Weights of a small GPT-style language model, trained from scratch on English Wikipedia: vocabulary 39740, 4323 steps.
MLP neurons of a small language model. Each row is named by its layer, matrix (gate and up: input weights) and neuron, and shows model dimensions 32-127. Each number is 50 + 10 x the weight over its row's rms, rounded and kept within 0 to 99. A neuron's up and down rows have the sign that makes its largest values positive.
After each neuron's rows, "fires in" lists the words (lower case) most often at its 100 highest values on Wikipedia text that the model never trained on.

L8.gate389:71 45 62 48 32 57 41 46 56 53 46 35 52 34 20 61 64 25 57 55 56 42 63 54 47 44 52 62 55 39 36 44 44 52 34 33 48 62 57 56 37 43 42 51 49 48 66 40 54 47 58 60 46 57 55 56 49 73 48 56 35 55 62 50 48 63 54 45 52 39 62 56 34 37 45 39 60 54 50 46 59 57 40 41 51 34 45 64 52 35 32 55 52 51 40 61
L8.up389:59 54 67 52 35 55 45 55 66 38 52 55 61 29 34 54 42 41 54 47 49 32 58 42 59 63 45 60 55 44 40 30 38 55 45 47 60 62 47 54 56 51 33 60 56 61 58 48 65 43 52 49 47 57 55 63 55 63 39 53 55 54 54 41 54 59 58 54 54 41 57 63 36 44 59 50 66 62 67 49 57 48 23 45 51 66 39 63 68 52 35 50 45 41 32 64
fires in: "the"

L8.gate1581:54 55 64 42 35 53 48 35 31 46 46 53 49 55 46 51 67 56 43 51 63 33 59 60 66 72 40 36 35 57 50 42 50 63 46 48 37 41 57 52 27 57 57 40 54 48 44 55 44 27 59 55 40 37 30 62 40 47 65 46 53 56 40 46 44 57 44 59 56 49 45 41 62 54 49 47 62 28 57 41 45 55 44 35 37 57 51 46 53 62 71 40 49 60 52 64
L8.up1581:44 27 50 42 44 49 50 64 44 32 64 41 45 48 39 29 57 53 49 62 28 67 36 53 50 57 54 37 53 52 63 50 55 50 33 51 50 78 69 64 73 51 55 46 45 58 38 42 55 41 49 56 51 41 64 67 46 37 67 65 40 63 65 39 50 48 61 55 56 48 24 49 55 48 48 54 63 45 45 42 52 73 50 57 52 40 63 51 45 65 56 45 47 48 38 45
fires in: "the", "by", "office"

L8.gate210:33 50 20 54 70 56 57 54 56 43 43 59 63 56 41 54 25 27 50 52 41 42 40 59 50 43 43 37 55 53 61 46 62 49 56 43 56 62 47 51 72 57 44 45 33 47 57 54 36 62 57 55 40 45 45 33 47 58 52 44 38 53 55 59 61 53 47 69 58 47 47 66 55 66 48 56 13 51 48 54 44 47 54 39 48 48 43 48 19 57 42 57 38 65 47 55
L8.up210:33 44 40 55 54 57 58 54 72 40 34 46 46 50 37 49 62 40 39 49 48 45 61 72 43 47 44 43 61 63 47 54 50 42 43 44 44 51 66 74 30 64 59 43 48 63 51 50 69 30 42 61 63 37 40 33 45 41 40 61 45 49 40 63 54 44 65 64 49 31 39 62 55 62 55 45 50 45 52 67 47 52 46 62 50 57 49 44 45 35 66 73 47 54 57 38
fires in: "their", "its", "s", "his", "while", "her"

L8.gate573:50 33 38 49 54 58 46 48 60 28 57 67 63 49 59 75 55 47 40 59 56 68 40 70 41 50 64 45 50 49 40 52 61 37 50 66 29 39 45 52 48 36 54 57 60 57 39 44 30 51 57 39 56 43 49 43 56 51 33 55 40 63 47 56 42 60 31 49 59 46 58 45 45 63 33 54 28 52 51 46 59 45 28 42 44 60 40 37 74 37 49 50 65 57 29 53
L8.up573:55 52 54 49 53 54 52 53 62 60 43 46 51 52 32 65 54 40 63 61 46 67 40 50 63 51 58 58 39 49 56 47 57 54 57 63 47 48 69 62 56 48 32 50 49 46 44 47 24 66 51 49 53 62 53 34 50 55 38 61 37 55 29 47 48 53 45 22 58 57 63 42 43 47 51 52 58 45 49 62 41 39 55 57 44 38 55 60 52 42 58 36 55 39 44 38
fires in: "the", "its", "by", "a", "their"

L8.gate622:50 53 43 54 44 50 46 56 48 43 42 61 60 42 39 44 59 49 46 58 42 60 50 53 45 52 64 72 58 55 65 51 44 45 66 39 48 56 63 41 57 63 70 55 49 60 63 60 62 34 34 52 43 54 53 35 63 52 48 49 57 48 58 53 41 57 57 48 42 56 64 41 49 39 46 26 74 35 47 62 60 47 58 45 49 50 41 53 13 49 56 52 58 50 54 55
L8.up622:31 59 39 57 38 43 62 54 53 43 56 43 60 30 46 42 48 56 39 57 46 56 52 44 32 56 53 61 41 57 47 46 38 57 57 55 45 49 54 64 59 57 64 53 52 50 53 66 49 50 60 48 51 52 39 56 40 36 47 60 59 55 59 60 39 55 58 41 49 47 60 61 47 50 39 54 53 36 57 32 46 41 54 51 48 49 53 28 66 43 59 51 42 39 54 35
fires in: "from", "at", "to"

L8.gate1147:54 59 62 46 39 50 52 66 41 43 42 67 51 59 43 52 52 45 45 43 58 39 53 44 42 48 52 26 45 53 58 47 39 62 48 64 55 47 29 52 45 50 57 49 62 45 48 59 42 31 58 67 47 64 59 72 42 30 46 47 59 37 49 37 59 51 56 40 45 43 55 48 53 41 49 54 52 56 66 50 40 54 50 42 42 46 57 49 44 58 52 54 56 38 56 46
L8.up1147:45 40 46 39 41 51 57 57 48 47 62 55 49 35 62 52 53 42 44 54 43 35 63 43 56 52 52 48 56 42 56 50 57 42 34 66 44 35 47 38 47 63 64 54 32 56 52 31 55 48 75 75 41 41 43 79 35 42 58 49 44 58 55 54 46 75 45 44 41 28 56 69 54 53 40 41 63 55 50 57 48 53 47 53 46 33 49 52 50 57 58 33 58 47 28 49
fires in: "by", "of", "the", "as", "17"

L16.gate662:53 50 59 68 54 45 49 61 39 74 50 34 46 48 45 57 51 64 48 70 50 61 41 46 48 45 52 53 67 48 51 50 53 50 37 73 43 50 58 50 47 41 40 62 39 57 51 49 35 54 48 41 42 38 52 50 58 50 51 47 51 51 62 50 50 22 47 57 49 38 51 62 47 46 36 44 56 65 41 53 60 65 50 55 30 34 61 47 46 48 48 47 48 50 42 49
L16.up662:69 47 43 56 43 43 26 58 53 42 51 56 38 39 52 57 41 76 40 48 63 51 54 42 57 26 48 48 52 61 68 35 51 56 30 56 70 61 62 36 46 52 51 60 67 45 58 50 60 42 67 41 59 57 34 38 63 41 47 53 42 59 60 51 32 32 48 49 41 24 57 58 39 51 62 46 39 66 62 65 53 66 41 39 44 48 43 64 40 51 49 48 54 48 59 38
fires in: "very", "a", "too", "so", "relatively"

L8.gate973:41 56 39 73 64 61 50 41 67 33 39 48 63 48 43 48 45 42 56 62 38 50 52 54 53 70 44 60 54 50 55 56 37 29 68 60 44 58 48 49 49 41 57 46 56 39 66 45 53 42 61 44 44 62 43 49 42 44 51 55 45 31 48 53 48 56 54 56 43 46 57 46 50 52 36 13 43 36 44 63 61 57 46 39 52 43 34 20 38 51 52 47 50 30 37 42
L8.up973:41 46 49 44 49 66 53 57 65 62 46 65 45 52 56 48 30 53 62 51 50 54 59 46 54 66 40 50 43 51 59 52 40 50 58 48 63 50 45 50 49 33 50 54 41 49 61 35 48 50 48 36 49 80 54 29 42 38 60 57 73 47 42 41 55 65 40 37 42 64 41 67 49 54 35 60 44 50 62 49 40 30 39 67 40 38 46 42 37 51 50 74 55 44 45 42
fires in: "to"

L8.gate1619:54 49 48 35 52 46 52 42 57 49 35 59 51 53 48 62 41 44 50 45 44 59 55 62 46 53 36 61 61 48 35 53 52 58 40 56 70 45 61 66 49 50 56 59 57 53 44 64 47 63 33 46 51 51 23 56 55 39 56 56 50 44 62 38 47 45 51 33 42 47 51 50 61 59 49 40 64 53 49 49 62 51 73 55 47 45 42 61 51 58 41 64 48 51 60 31
L8.up1619:56 40 48 55 47 43 27 47 53 58 49 45 59 53 51 61 51 53 67 45 65 56 63 64 64 53 60 53 48 38 30 46 63 32 55 66 42 56 56 71 47 44 54 51 41 50 37 55 62 72 54 42 40 42 52 72 51 42 55 74 53 44 47 48 46 48 48 47 42 44 23 50 48 63 72 29 50 50 56 46 52 47 36 65 47 54 43 68 36 44 48 52 43 39 64 57
fires in: "a", "provide", "providing", "own"

L8.gate1474:61 44 30 35 42 43 39 52 53 50 56 48 49 46 42 64 64 61 47 52 59 52 52 52 41 38 43 47 41 52 59 65 40 71 63 53 52 34 57 36 48 65 48 63 42 56 45 30 63 43 43 50 48 64 52 62 45 44 67 37 51 47 76 37 53 41 45 56 58 29 59 50 57 60 40 47 54 35 53 53 34 49 49 56 52 55 36 42 62 33 58 51 51 41 54 54
L8.up1474:70 70 61 61 46 46 58 36 60 56 54 40 40 49 71 44 52 47 64 51 50 33 66 24 30 55 59 42 47 54 57 49 46 51 30 66 53 47 51 60 53 62 40 47 35 40 57 54 48 55 53 45 53 36 49 50 40 47 35 58 52 58 38 41 60 51 64 55 42 34 49 35 60 46 57 44 55 72 51 61 45 49 60 34 31 58 52 66 55 58 53 61 57 52 41 59
fires in: "the", "they", "united", "of"

L8.gate517:43 40 58 45 47 58 37 49 55 62 51 52 37 58 57 52 47 52 59 47 54 40 52 35 56 44 70 32 57 57 53 33 54 40 36 29 44 55 63 40 50 50 49 42 47 56 53 54 56 38 60 54 39 45 40 52 73 57 55 59 57 56 68 51 62 53 42 64 60 58 45 55 37 49 26 63 55 56 45 53 35 63 48 66 51 64 33 53 52 57 58 45 54 58 59 37
L8.up517:46 49 52 65 57 44 48 48 54 56 46 62 54 39 43 45 65 51 56 44 25 65 55 47 64 64 53 49 46 51 56 52 47 48 38 44 41 58 68 40 50 47 36 38 48 54 54 60 66 66 48 60 46 63 50 68 63 49 55 66 42 71 57 52 57 38 50 40 48 71 57 48 43 54 45 50 53 47 56 57 46 64 33 61 52 42 47 47 61 49 71 46 51 43 54 44
fires in: "the", "oz", "from", "of", "left", "under"

L16.gate1010:35 43 60 61 48 75 55 44 45 66 46 40 77 50 57 49 59 52 54 56 39 53 44 49 37 68 57 61 62 46 49 58 38 39 45 64 38 46 45 52 60 50 63 53 56 60 40 49 72 55 42 58 53 56 43 41 57 38 43 48 56 61 83 47 51 44 55 53 52 53 47 53 57 44 46 48 59 31 56 49 52 56 80 47 55 31 34 40 30 48 61 52 46 57 56 50
L16.up1010:54 53 58 43 52 62 66 57 42 59 44 59 78 37 61 51 56 49 44 46 46 53 51 38 49 62 60 70 52 47 40 53 29 33 55 47 41 42 53 56 65 38 54 53 78 53 26 45 61 55 51 47 59 53 43 44 62 47 47 44 57 54 71 50 47 49 53 59 38 63 47 36 59 60 47 59 60 42 49 51 43 61 67 54 66 49 18 48 54 43 56 59 45 63 59 41
fires in: "2", "3", "1", "4", "8", "5"

L8.gate641:38 46 40 47 59 61 59 47 43 50 61 52 44 46 37 41 53 54 46 52 43 58 69 39 41 50 58 46 59 48 53 60 41 54 60 66 44 48 45 47 44 54 44 46 46 45 45 34 60 36 40 54 61 57 64 55 38 45 49 57 62 44 58 55 34 32 70 60 35 72 32 60 26 40 49 41 53 26 38 54 48 44 52 51 73 71 49 37 50 36 44 63 36 52 56 49
L8.up641:38 42 50 44 52 67 49 48 60 43 71 62 39 52 49 49 57 43 32 58 47 45 50 48 43 65 48 44 60 54 50 60 44 51 62 50 53 39 62 34 42 60 39 38 56 40 54 37 62 71 50 34 52 40 46 40 43 48 44 52 38 57 48 61 56 48 56 64 68 48 62 60 24 42 39 45 50 54 43 62 46 67 41 37 60 56 14 45 42 48 39 62 43 37 38 53
fires in: "s", "his"

L8.gate1245:48 58 55 55 54 57 52 59 49 49 46 65 36 30 46 53 39 55 70 41 47 52 66 46 48 65 40 64 46 38 44 37 40 33 42 57 30 50 41 55 62 52 48 53 48 50 63 40 46 17 42 59 60 55 63 45 32 61 51 34 49 61 61 49 50 45 57 44 49 68 41 57 58 71 32 37 37 50 42 65 44 29 41 57 51 66 45 63 55 68 72 63 53 43 55 41
L8.up1245:31 54 43 44 60 50 52 67 49 52 53 28 51 45 38 53 46 70 53 65 40 51 48 43 51 68 46 75 41 45 54 46 39 55 48 50 45 55 37 57 42 64 64 39 61 41 46 50 46 43 32 52 39 57 60 38 59 56 40 58 46 46 49 56 60 45 53 42 37 48 59 41 35 47 31 52 65 45 58 47 49 29 42 59 47 55 47 39 70 57 56 57 48 51 57 42
fires in: "the", "at", "her", "on"

L8.gate751:35 43 51 53 38 49 47 38 49 51 61 54 55 44 61 52 63 47 65 13 56 57 46 40 43 54 65 55 36 86 59 64 42 58 35 50 47 72 46 38 52 61 40 53 54 60 55 44 43 44 48 51 53 46 38 53 37 55 42 67 61 54 40 58 46 49 63 56 49 41 62 35 41 44 56 40 59 21 49 47 54 43 57 45 68 52 46 31 57 32 37 80 44 57 60 57
L8.up751:56 63 50 42 56 52 41 57 44 44 69 47 38 53 44 52 46 48 64 49 56 52 32 53 48 58 62 32 51 61 44 62 55 43 57 56 50 61 52 45 52 63 43 27 51 58 41 33 73 29 33 77 46 44 44 57 53 62 54 43 57 49 58 61 55 58 58 55 64 48 42 65 68 31 51 41 47 38 39 51 51 46 47 43 53 51 66 55 28 50 69 55 51 39 44 35
fires in: "s", "russian", "us", "australian", "georgia"

L8.gate811:28 29 62 53 50 48 49 53 65 67 44 53 61 66 50 53 38 40 38 44 45 47 62 55 58 39 38 53 70 36 53 51 62 54 48 48 24 41 69 52 44 50 55 47 57 43 39 51 48 56 52 57 32 36 41 39 46 48 38 53 54 30 48 46 31 64 40 46 44 53 39 63 41 57 67 49 62 40 55 55 40 67 65 51 39 45 51 59 41 35 63 47 31 63 54 63
L8.up811:46 34 66 33 42 52 37 51 48 53 34 43 58 52 51 48 44 41 44 48 42 58 70 55 55 67 35 43 63 34 54 60 73 47 44 73 45 53 56 56 38 47 41 54 45 52 58 50 61 64 51 63 29 40 50 40 37 55 35 47 47 41 40 45 45 57 42 66 63 59 55 60 35 53 58 47 53 48 52 50 39 54 44 44 42 68 37 52 40 63 47 48 39 56 33 52
fires in: "a", "the", "an", "s", "most"

L8.gate752:65 45 27 45 43 55 45 58 44 60 50 62 42 52 38 52 66 39 56 50 47 51 51 62 32 45 41 66 49 42 52 62 57 38 60 63 45 30 61 49 46 50 39 52 43 37 41 50 46 50 35 72 57 59 54 54 30 47 43 62 53 51 51 51 47 47 66 47 50 51 58 58 52 54 55 34 39 58 38 47 34 50 51 42 56 56 54 50 51 63 42 41 54 51 32 59
L8.up752:63 40 57 57 50 42 41 60 55 59 39 54 45 32 40 43 51 59 42 47 31 47 45 51 41 51 58 45 55 41 58 69 40 55 54 39 63 64 46 56 49 44 52 49 43 47 66 34 34 66 77 54 49 49 66 65 50 54 63 48 44 69 30 51 56 48 59 60 43 49 54 59 26 49 49 52 39 51 39 42 54 28 61 61 37 42 46 39 45 49 36 45 29 62 37 63
fires in: "s", "the"

L8.gate1127:39 54 56 26 50 47 46 62 46 48 48 53 76 62 42 64 43 56 49 64 39 53 49 55 61 59 47 52 56 36 54 40 53 55 58 67 55 64 40 58 34 48 49 40 51 53 52 60 38 38 47 22 42 68 47 49 63 42 18 59 42 42 46 48 37 52 55 38 33 36 63 48 60 40 47 41 53 45 47 49 49 44 63 52 57 70 53 55 50 57 49 64 41 55 58 48
L8.up1127:50 48 43 43 51 66 48 51 41 53 43 42 49 62 42 58 35 43 45 66 58 44 39 60 56 67 57 65 46 42 31 33 34 20 62 55 58 46 43 52 67 46 46 41 41 47 28 46 35 42 50 44 50 68 57 60 51 46 23 52 27 45 48 60 50 51 52 56 37 49 54 63 59 54 48 52 51 41 37 66 47 45 61 45 58 53 59 50 52 52 61 68 36 53 52 67
fires in: "7", "5", "9", "1", "8"

L8.gate930:49 34 44 55 58 49 42 47 58 41 44 63 41 48 43 52 56 36 46 43 51 50 34 44 33 46 51 41 41 70 50 71 61 42 53 55 28 39 42 43 53 57 49 40 65 30 57 53 50 36 52 54 53 52 45 49 28 75 46 50 55 49 54 51 62 51 43 43 66 28 58 53 60 62 45 71 60 61 44 64 47 58 67 51 58 58 50 33 51 50 45 54 46 55 59 55
L8.up930:31 34 55 41 57 43 62 45 48 59 34 34 52 44 65 57 54 65 42 54 50 64 42 60 44 49 45 45 45 47 48 35 54 54 52 76 28 51 54 46 49 40 47 58 49 28 65 56 46 44 39 39 76 40 66 52 53 41 54 48 50 40 43 56 63 50 46 49 57 34 48 41 47 37 45 56 42 43 48 42 59 54 62 49 37 50 51 46 46 41 52 51 44 34 51 48
fires in: "his", "s", "her", "and", "its", "their"

L8.gate1971:29 51 44 57 48 52 52 49 50 41 60 41 45 41 48 49 65 44 39 53 39 50 45 57 60 54 61 50 59 69 67 70 35 52 48 49 54 48 36 57 48 55 49 56 44 50 44 41 54 35 51 45 50 37 37 53 63 26 51 63 67 60 37 44 44 64 55 54 48 32 63 54 65 59 64 32 50 31 38 58 43 40 62 30 63 44 59 43 37 41 52 58 33 47 42 51
L8.up1971:47 51 53 33 52 44 45 61 51 43 63 48 49 63 51 64 59 51 42 67 54 69 51 54 55 36 32 45 43 60 49 53 56 44 56 53 52 53 30 66 34 38 59 40 65 38 55 44 55 42 28 45 52 67 49 52 49 21 69 62 55 57 61 55 39 56 55 83 40 48 41 71 51 54 42 46 49 47 59 54 53 36 58 39 49 62 45 48 44 42 42 43 32 42 56 42
fires in: "s", "its"

L16.gate1285:47 56 46 36 63 56 57 52 51 58 47 79 46 59 49 53 50 40 47 63 55 42 57 69 53 51 62 46 47 64 46 56 42 38 41 62 44 40 61 32 53 36 67 41 39 63 44 60 57 61 58 50 46 38 48 53 67 50 61 50 64 54 43 49 43 46 64 60 38 53 38 46 61 43 46 41 60 56 38 55 48 52 54 56 38 59 53 53 35 53 50 65 41 53 49 63
L16.up1285:49 67 39 48 44 47 45 53 45 60 63 64 47 52 41 45 33 53 63 53 26 41 48 41 45 63 45 38 59 63 58 56 39 46 43 74 47 37 49 46 47 58 55 32 44 58 39 41 33 62 56 37 54 41 61 54 52 59 52 52 38 56 40 43 60 44 74 53 44 47 42 51 49 52 51 54 61 61 36 74 51 36 39 50 36 46 54 40 58 36 61 54 66 26 40 54
fires in: "the", "s", "a", "my", "el", "la"

L8.gate1308:48 57 54 68 63 56 68 49 49 39 42 40 41 52 54 56 43 58 33 49 42 56 51 70 52 64 42 39 49 45 60 74 52 53 35 46 44 60 58 48 40 37 46 67 51 46 38 57 45 46 40 59 51 61 47 46 43 57 62 56 52 58 51 57 39 47 55 39 36 44 58 55 48 41 35 48 58 49 40 54 55 39 32 56 34 35 39 43 24 53 38 50 33 37 31 46
L8.up1308:53 51 52 45 64 34 75 43 54 50 62 46 54 46 47 62 35 58 48 40 53 58 59 46 57 34 44 56 53 50 54 43 49 49 39 30 50 52 53 70 56 33 52 47 46 42 61 56 52 47 60 48 51 64 50 59 75 45 47 55 41 37 50 60 43 44 59 48 49 58 72 59 42 40 53 47 41 45 51 62 22 50 43 54 57 49 50 41 51 36 32 32 54 38 65 57
fires in: "5", "2", "6", "3", "9"

L8.gate168:49 46 57 42 47 66 57 52 21 50 49 54 52 53 38 54 54 70 44 52 58 48 47 59 69 80 62 42 33 78 58 45 65 61 58 45 45 57 48 37 52 39 52 54 62 51 59 51 52 34 31 62 40 48 52 45 52 60 59 51 47 27 53 38 40 49 52 32 47 48 35 51 51 65 51 49 43 38 20 35 41 43 36 48 58 61 40 49 66 51 37 47 59 49 58 60
L8.up168:58 58 72 43 34 54 55 55 44 42 44 52 46 61 54 47 34 67 51 52 50 45 38 65 57 54 24 35 62 34 54 65 55 29 49 53 50 55 35 51 31 51 35 42 39 48 73 46 51 61 57 60 67 39 59 54 58 41 31 46 36 41 71 38 53 52 53 52 62 27 56 60 24 39 42 32 39 53 44 52 45 53 32 37 58 34 39 60 37 26 48 45 38 58 52 56
fires in: "the", "a", "at", "air"

L8.gate431:57 54 59 58 57 48 58 40 70 62 37 77 49 46 64 64 46 54 35 65 50 43 51 65 63 63 44 43 53 44 63 41 50 65 51 59 53 50 58 56 60 49 33 38 44 63 54 56 45 42 46 54 59 56 34 39 38 64 48 53 60 67 51 59 54 58 43 48 36 51 55 51 40 50 35 62 60 54 51 47 55 55 65 49 52 50 49 42 41 35 59 73 44 60 32 45
L8.up431:47 48 58 64 45 55 44 52 58 58 55 31 30 58 30 32 38 34 63 51 58 35 54 50 45 55 45 56 46 64 37 64 59 63 47 37 47 30 44 70 47 38 50 59 40 42 41 47 40 66 55 58 22 47 60 48 45 47 36 62 63 38 57 84 51 55 54 53 50 54 48 53 56 52 64 37 44 54 48 60 60 38 52 42 48 47 45 51 49 33 49 28 63 40 60 57
fires in: "2", "3", "1", "a", "4", "5"

L16.gate1487:40 60 36 46 50 62 40 59 49 50 47 53 52 62 37 69 62 64 45 64 52 31 45 66 45 59 43 52 65 58 35 54 47 48 55 57 52 53 44 43 43 39 39 33 45 37 57 52 53 53 59 55 45 60 65 42 55 46 47 73 34 62 64 59 51 58 55 52 62 69 78 66 53 40 44 36 65 60 53 37 43 48 50 58 45 43 54 52 56 60 43 58 58 45 47 48
L16.up1487:71 62 65 52 45 49 63 57 44 52 51 71 49 48 35 58 50 61 53 35 47 56 45 51 41 45 59 60 51 40 49 47 70 44 35 37 53 34 74 64 64 57 52 54 55 51 53 37 57 54 57 59 46 33 51 57 33 64 58 47 47 66 54 46 24 44 34 58 52 56 41 58 41 72 34 48 31 53 34 67 46 59 50 43 45 53 34 62 51 32 36 32 42 43 53 53
fires in: "an", "a", "the"

L16.gate604:44 27 33 48 62 54 25 56 41 39 30 52 56 63 29 51 40 68 35 47 48 63 57 27 47 55 59 53 64 48 63 42 55 46 50 57 68 51 55 58 55 40 32 58 40 56 39 66 52 75 49 51 60 45 40 45 63 47 31 53 53 38 34 35 35 63 49 59 41 53 43 57 41 35 48 53 57 37 47 53 37 67 59 51 55 48 56 53 59 64 55 72 44 42 29 55
L16.up604:36 33 64 50 55 44 38 55 51 49 61 49 48 36 51 64 65 50 51 55 49 36 53 45 54 22 67 64 43 52 39 50 28 51 33 75 54 40 60 60 43 50 43 61 57 45 62 37 60 58 47 54 43 43 41 61 59 57 42 53 37 61 53 42 48 64 49 50 51 59 60 66 43 75 56 49 65 48 38 43 41 57 63 46 34 48 36 55 42 37 51 28 40 37 53 33
fires in: "a", "an", "very", "most", "the"

L8.gate1280:60 49 48 43 58 55 42 61 63 56 52 59 56 59 62 48 38 47 45 63 50 58 40 71 46 51 54 67 76 48 63 55 30 57 50 61 46 48 61 47 51 56 42 44 43 56 61 56 49 60 65 52 62 34 53 41 51 67 69 47 51 46 46 53 52 44 41 58 48 56 43 44 58 50 55 47 41 38 43 42 35 72 52 49 54 52 48 50 67 46 47 75 36 53 29 46
L8.up1280:56 51 45 61 53 73 35 69 41 51 58 69 54 32 46 45 55 42 60 50 58 32 67 56 50 61 66 42 40 45 48 45 51 52 59 57 58 62 74 50 52 49 57 50 57 55 28 51 42 51 51 52 62 54 54 54 42 40 57 42 23 42 52 33 38 69 71 48 58 43 36 51 30 42 44 66 61 36 47 47 62 54 61 56 50 52 55 60 55 59 52 49 55 58 53 49
fires in: "to", "began", "most", "continue", "started", "well"

L8.gate348:38 55 46 45 49 54 62 60 45 37 52 53 58 65 75 41 44 43 50 61 38 58 40 50 49 70 57 57 51 28 53 52 66 43 33 36 55 46 54 28 44 44 43 42 43 53 31 67 36 49 57 54 55 52 32 57 38 48 44 44 60 48 46 51 48 51 56 40 54 51 49 54 53 46 51 50 54 56 44 44 60 54 44 43 61 40 38 43 50 65 54 65 31 41 43 60
L8.up348:41 51 52 61 52 55 56 52 52 51 49 58 23 49 64 46 60 52 66 53 56 46 47 45 42 63 63 61 33 58 45 40 49 48 54 44 49 59 58 47 62 56 71 47 49 65 36 42 53 46 42 63 56 43 56 56 54 48 41 36 40 57 60 34 47 55 41 61 60 38 52 61 67 43 49 46 46 51 41 61 76 73 42 51 46 37 39 58 63 66 66 55 38 56 57 42
fires in: "started", "began", "continued", "starting", "continue"

L16.gate239:34 58 25 50 42 44 33 48 62 58 51 54 48 50 29 57 58 61 75 50 58 49 53 47 45 35 29 64 39 66 61 35 65 74 41 40 59 59 79 65 41 23 69 46 42 36 43 47 40 39 50 49 39 33 42 61 49 41 46 32 76 45 49 50 56 69 66 41 43 55 43 52 64 49 48 54 69 60 27 36 51 45 43 68 53 62 58 46 50 47 49 41 48 56 56 57
L16.up239:54 43 55 49 50 61 41 53 41 41 35 29 47 58 48 46 62 48 42 56 67 63 55 34 64 44 57 52 59 51 64 56 55 71 42 48 63 40 36 45 47 55 37 16 29 48 51 49 57 57 46 56 46 53 52 43 38 69 59 65 64 63 57 38 53 66 47 52 70 63 42 38 54 67 64 46 41 47 54 61 44 36 57 65 39 56 58 53 37 57 40 54 31 48 45 68
fires in: "in", "his", "s", "her"

L8.gate871:59 52 75 35 64 45 40 58 50 58 43 49 46 41 54 43 43 45 52 56 63 65 57 49 36 53 44 51 64 48 59 47 57 62 52 47 54 70 57 36 29 66 74 46 62 51 52 43 71 72 63 56 38 58 36 55 62 50 48 66 53 52 50 66 25 65 58 52 46 42 63 63 54 50 52 46 56 46 63 57 47 46 51 50 51 48 57 63 51 63 54 53 49 54 58 42
L8.up871:55 49 44 58 48 55 47 55 46 68 52 45 52 39 58 52 54 51 61 60 52 53 56 30 45 43 32 37 46 62 43 64 38 61 54 31 30 50 46 56 65 51 51 40 53 47 46 56 37 53 52 31 52 49 48 54 47 45 43 64 55 57 67 37 57 62 50 56 41 51 33 71 61 61 44 54 57 24 64 57 45 61 38 53 47 41 53 43 41 60 55 39 28 55 54 48
fires in: "from", "after", "following", "to", "through", "the"

L8.gate1678:55 58 63 61 43 55 69 59 57 46 58 37 54 54 30 77 49 55 51 62 47 43 48 51 39 48 36 34 51 59 33 44 59 43 62 69 73 59 48 50 67 51 38 43 58 64 53 70 65 52 42 44 46 48 53 61 67 51 42 61 46 25 35 47 59 59 60 50 50 41 57 59 51 57 47 36 62 57 47 49 39 44 43 50 80 57 36 47 64 52 52 48 42 32 54 46
L8.up1678:60 33 54 44 49 61 50 54 51 46 61 34 41 51 13 44 64 64 47 58 69 37 68 37 60 48 49 61 54 41 40 71 56 42 52 48 38 55 45 38 31 29 42 51 53 31 52 56 56 43 59 36 57 46 45 30 51 46 45 66 60 48 51 44 35 57 45 58 40 44 37 52 43 54 59 50 47 42 44 51 43 65 50 43 47 61 47 51 50 44 42 62 54 49 46 54
fires in: "his", "a", "own", "first", "her", "two"

L16.gate677:65 50 50 49 38 48 39 42 40 61 57 57 44 32 44 53 45 68 47 42 55 47 53 43 67 52 44 35 56 56 45 49 59 45 30 49 46 49 59 50 37 35 57 57 58 50 54 45 47 45 53 45 50 37 66 58 62 61 61 49 59 48 82 60 57 52 62 59 36 62 47 61 57 39 50 51 64 63 31 58 58 47 48 49 48 63 51 43 51 39 50 73 41 50 55 53
L16.up677:58 49 55 54 43 56 27 64 38 44 55 53 69 52 41 45 47 50 65 47 52 61 50 45 37 50 47 59 69 72 57 63 56 56 41 59 42 27 61 42 33 51 40 42 37 48 62 61 71 33 53 55 63 39 68 52 61 41 49 44 55 60 73 45 44 50 46 51 52 45 62 63 58 43 47 44 54 53 45 61 46 63 52 61 34 55 42 55 40 42 68 58 34 41 31 53
fires in: "the", "in", "of"